Weights of a small GPT-style language model, trained from scratch on English Wikipedia.
Size: width 256, MLP 1024 tanh GELU, vocabulary 4396, 10.9M parameters.
Training: 538M tokens, 8204 steps.
MLP neurons of a small language model. Each row is named by its layer, matrix (up: input weights) and neuron, and shows model dimensions 48-239. Each number is 500 + 40 x the weight over its row's rms, rounded and kept within 0 to 999. Numbers have three digits each.
After each neuron's rows, "fires in" lists the words (lower case) most often at its 100 highest values on Wikipedia text that the model never trained on. A number after a token or word is its count.

L2.up37:497509527418451462525502500488541522512432560516546515484537398457571468462472542484498523459481501453448513557516542423443507525570533491493506515457557536572519441482466553480562523493566454427453609485466504497468439443533477513445493485447517555519508469504465552494536517488486525450529488447493496468462452533519465436513546494500493471515475503537547478610487505590517500529518461447446512531506471497503500482493488507528481539517445484537520531565560509491452420508570519529534499564562490493490507570586474464486508558452447526564517484527510487492435483523433550440
fires in: "los" 19, "you" 7, "louis" 7, "mark" 7, "jack" 6, "george" 5

L4.up475:559553504476569468480503457520487523556500485480419459481552502529461488504494527480489532527495524408461557509518507445509527551529499454510507511502452501486493470464508522502485511478465501461539488487504573549532542513572539485481615530499490480388517567566494474473508470499495475440474445514497476552429496487451469464502458430508447439472536526472545533562529566498497530597494482547574481479514456527501486513524459517480496477566538524481451572439547558459508418511574495402540436490564511494432405472536594447538453467435488573497548479460461484571487499541557502476
fires in: "km" 20, "ft" 10, "cm" 8, "miles" 7, "mi" 6, "m" 6

L2.up114:503486532514545506547488505510505512410524454425505550455543497419542478526472532494523493461450564457449545573516509462546500564525556508517535508433419481430475555470476507558535556456493539628526537485547535450506489468546519481562473561442487564455473573472465487493465523567490487535565489481459483470429487475490449540468517559487564481502492524472548474445498553511568495511495546548479464551523492515502493430494490463465487528562534473519504494502464453499473442535487567450551487573488532564481425451454472497499576490436514515481474444546495408520453475458534549425
fires in: "no" 27, "download" 12, "minutes" 8, "first" 4

L2.up782:553476521537461529496531512469430559404503570439496527585542481473500595476563456533544498546567520555555448465485473528469520537503499478442507496531484531582460436574467460489431486511518540453497502527470443458488558567482445481434503432524484522534488426474527520518528524491539565484507449485515479516486470555496502488508457552507461506489532520462537415542429551484507510430536432547541521466473507393462469474462503504521506476537476407492546549490525511561482442535464471382508465470516499497512517495474402481488460532539464475508517542525432518522447545475512466483
fires in: "such" 39, "released" 12, "apps" 5

L3.up606:533513544529558509486559424525568491457461465509461541497502517422605571559515501459507462481441524520486560518486467495567543450560488493410499474489481489592504451544510476480518534459507434449509498539473493533586551484483489531498490503511548544493468500467497524459516541499517573462480551482512467471521564507434462475471520498454475427489457441470514507530490440458476476515524479537477484511507495488567592483553513489420442482529513397471447539545518490501479535457479520538471467593491565485497419504551414480524527575447545537481518445490472548538498459526500531500
fires in: "download" 23, "released" 12, "streaming" 12, "cd" 8, "formats" 6

L4.up139:522495517466525547473491522541414555475452499535499490518450466584538511446527422484487506515524468437515493448445479536519545441512531516503503511591486516499502464530499494418479385559486481525469469588492504534528573559544482473473485530440447583529465468487433469498480500580516517507531468451517463522506458516519578476466432490504541551496512435557455412528471553464523427518516489495524472512456511469477466568540437512493506527514598516506510442556426519570503494483454397507477425508557515559494529545491509552512566580522445523543497548473520481479521506555444426508
fires in: "such" 36, "who" 6, "microbiologist" 5, "these" 4

L4.up962:386449545462394558526469508546602449536516533536509475491468454479497428467478575492538491489521511540542456465510506462503448486486529560539494478425363483475499563503515454497519550529547499442491548467562525447442522516518470499437450535512469476516521562503501500450576567525466472548455496488555587476544502468474507498510542542530519517484512529542482510549521473533473504469528452519559509522536537495463500341494491484506486498474546500502487504493513492547475491442516532413486528487525511509433568476521515496542424492483515532525494483518531468471445459495447493496
fires in: "it" 38, "but" 23, "he" 13, "they" 6, "she" 4

L3.up180:405481430502436496519561525542515523506444457479515455479488556524495449410447532527461485520477487427580478496516524546488547498562496489536524488500550551535540518505516435509562497451471543505503525423374545484526553499500519515462421465511523463439498555470553510482538459605504510541520504581501531488515464454488504480428499447527482556524511481491507463602526489558485424544509526524477448538490476437463491449481477484483456501511524557373599520509436538532512501513514492442579492482505565554489532454447561504498476524457526498431541535472487512506492514481446463488
fires in: "such" 22, "also" 11, "his" 8, "known" 7, "with" 5

L4.up547:480445499482554467508474430516491536542528529495499505534502600499561502432518516528457452524540498515479537530457473484500552437473497619523438461529491511476499514464491467492499506488488464482505591517466481536438514462509533509574478525489428510497496612368512540483424474537466487508565485494526485458541513522514510492469458462500461523555428499527491480570503459523427521484486498492448427531372466439566503483567496433448424491475547473555517532517559492463433525446513490602461471513452465580449534531544524496520536525480554434507531518478498503533438487436509564478
fires in: "and" 41, "their" 6, "his" 4

L9.up566:550565470547507518471465531584504487475496532555452510562568521486504541477515425501523526515568432495549495454433509510516495523454529506571410490447478510627580506549505640507490472509443450497489480539450492501483425441483502519515496443497485526466483513455498495510504440462449464522563493513546558460476475546548492482530411481542423435518552525465533585422449466508573501476532473519491477459487453406499541474503520515504563435466484565485570464490449493453551487436479451474535497505505470454507544473536519519459526441518481479499466521501582477499474464476517523519
fires in: "in" 37, "of" 28, "throughout" 6, "from" 5

L2.up115:478489419453531574615440509570492471447527486479556520473517575498485545461476478530534538535515439471547520579505524569521555506413532491457492507460496514490492506469466478510544518558442537525502539496490502418519442570517525458509547475466542518577493476484479527563460519516485497450508501460499487462522563508430564476505537492518467486528503478489526432496513439473532506448515552575487559504362581493488502470542510549553480515547427537485525565492556493494480419516511457518535512488569482487424478532536525546512458533515488491453404495513518459476448553535495423421
fires in: "two" 59, "three" 9, "submarine" 6, "chemokine" 4

L7.up611:433509519522495466504512467512469472509533547514501531583465480544439501511542555454467483493540532504538516494450599468520491540533488534431486491471525476528538477515481452523532507497515458437489489472468519514509503556469534557481383481517578582517445471557493513551501522553506456483465505494504540478447467492471499549436516455522480498488550554511428525478478482521507518490486476412473554487417464498510538577554481526458454461544517503530529518519498378479472477477456499474528584592528565483490504486483542439448544492448588504515561489480509496544497487466555482544
fires in: "to" 21, "early" 10, "of" 7, "25" 6, "21" 5, "few" 4

L4.up446:530439493484480561529550511538482459477541500489556431570450464537478468478523473457470488526476434499476516563482499520512437455482483464521549498446461520505525541560543494491503520455536510468524511485482573496510446398386516489451558543454501445464511463530476547515548502459483479477548506516524428468495461487447525498459500481427517518551494573526529582422468549487510532511474491432440471445468473486591527495481514525544477524528512485546567495501466475515466521585502531452474456453482602467438391479487503515534498503461502525479503475449527502509486442489521479499
fires in: "not" 53, "recognized" 4, "are" 4

L2.up825:524500511566440608536498468528581531430480488508470545541507468507470488508471516488494515579447463474533439470526493471486440422495505526477497529616571487532536546502531519459471538450482487494455481565457500486517478489500446510526509457467472494542537473523555482498470498525569507493451473498548571493494482530467541539431468462570459532486416454438491528464493471423459482518523457496503526527458480460458544438449489427541552508534534470465585536448535483484524437565535500541482572490563493502545489474473458527439479563451432529509484513458508422468396487545528492474
fires in: "label" 14, "released" 12, "company" 10, "directed" 9, "railway" 6, "joined" 5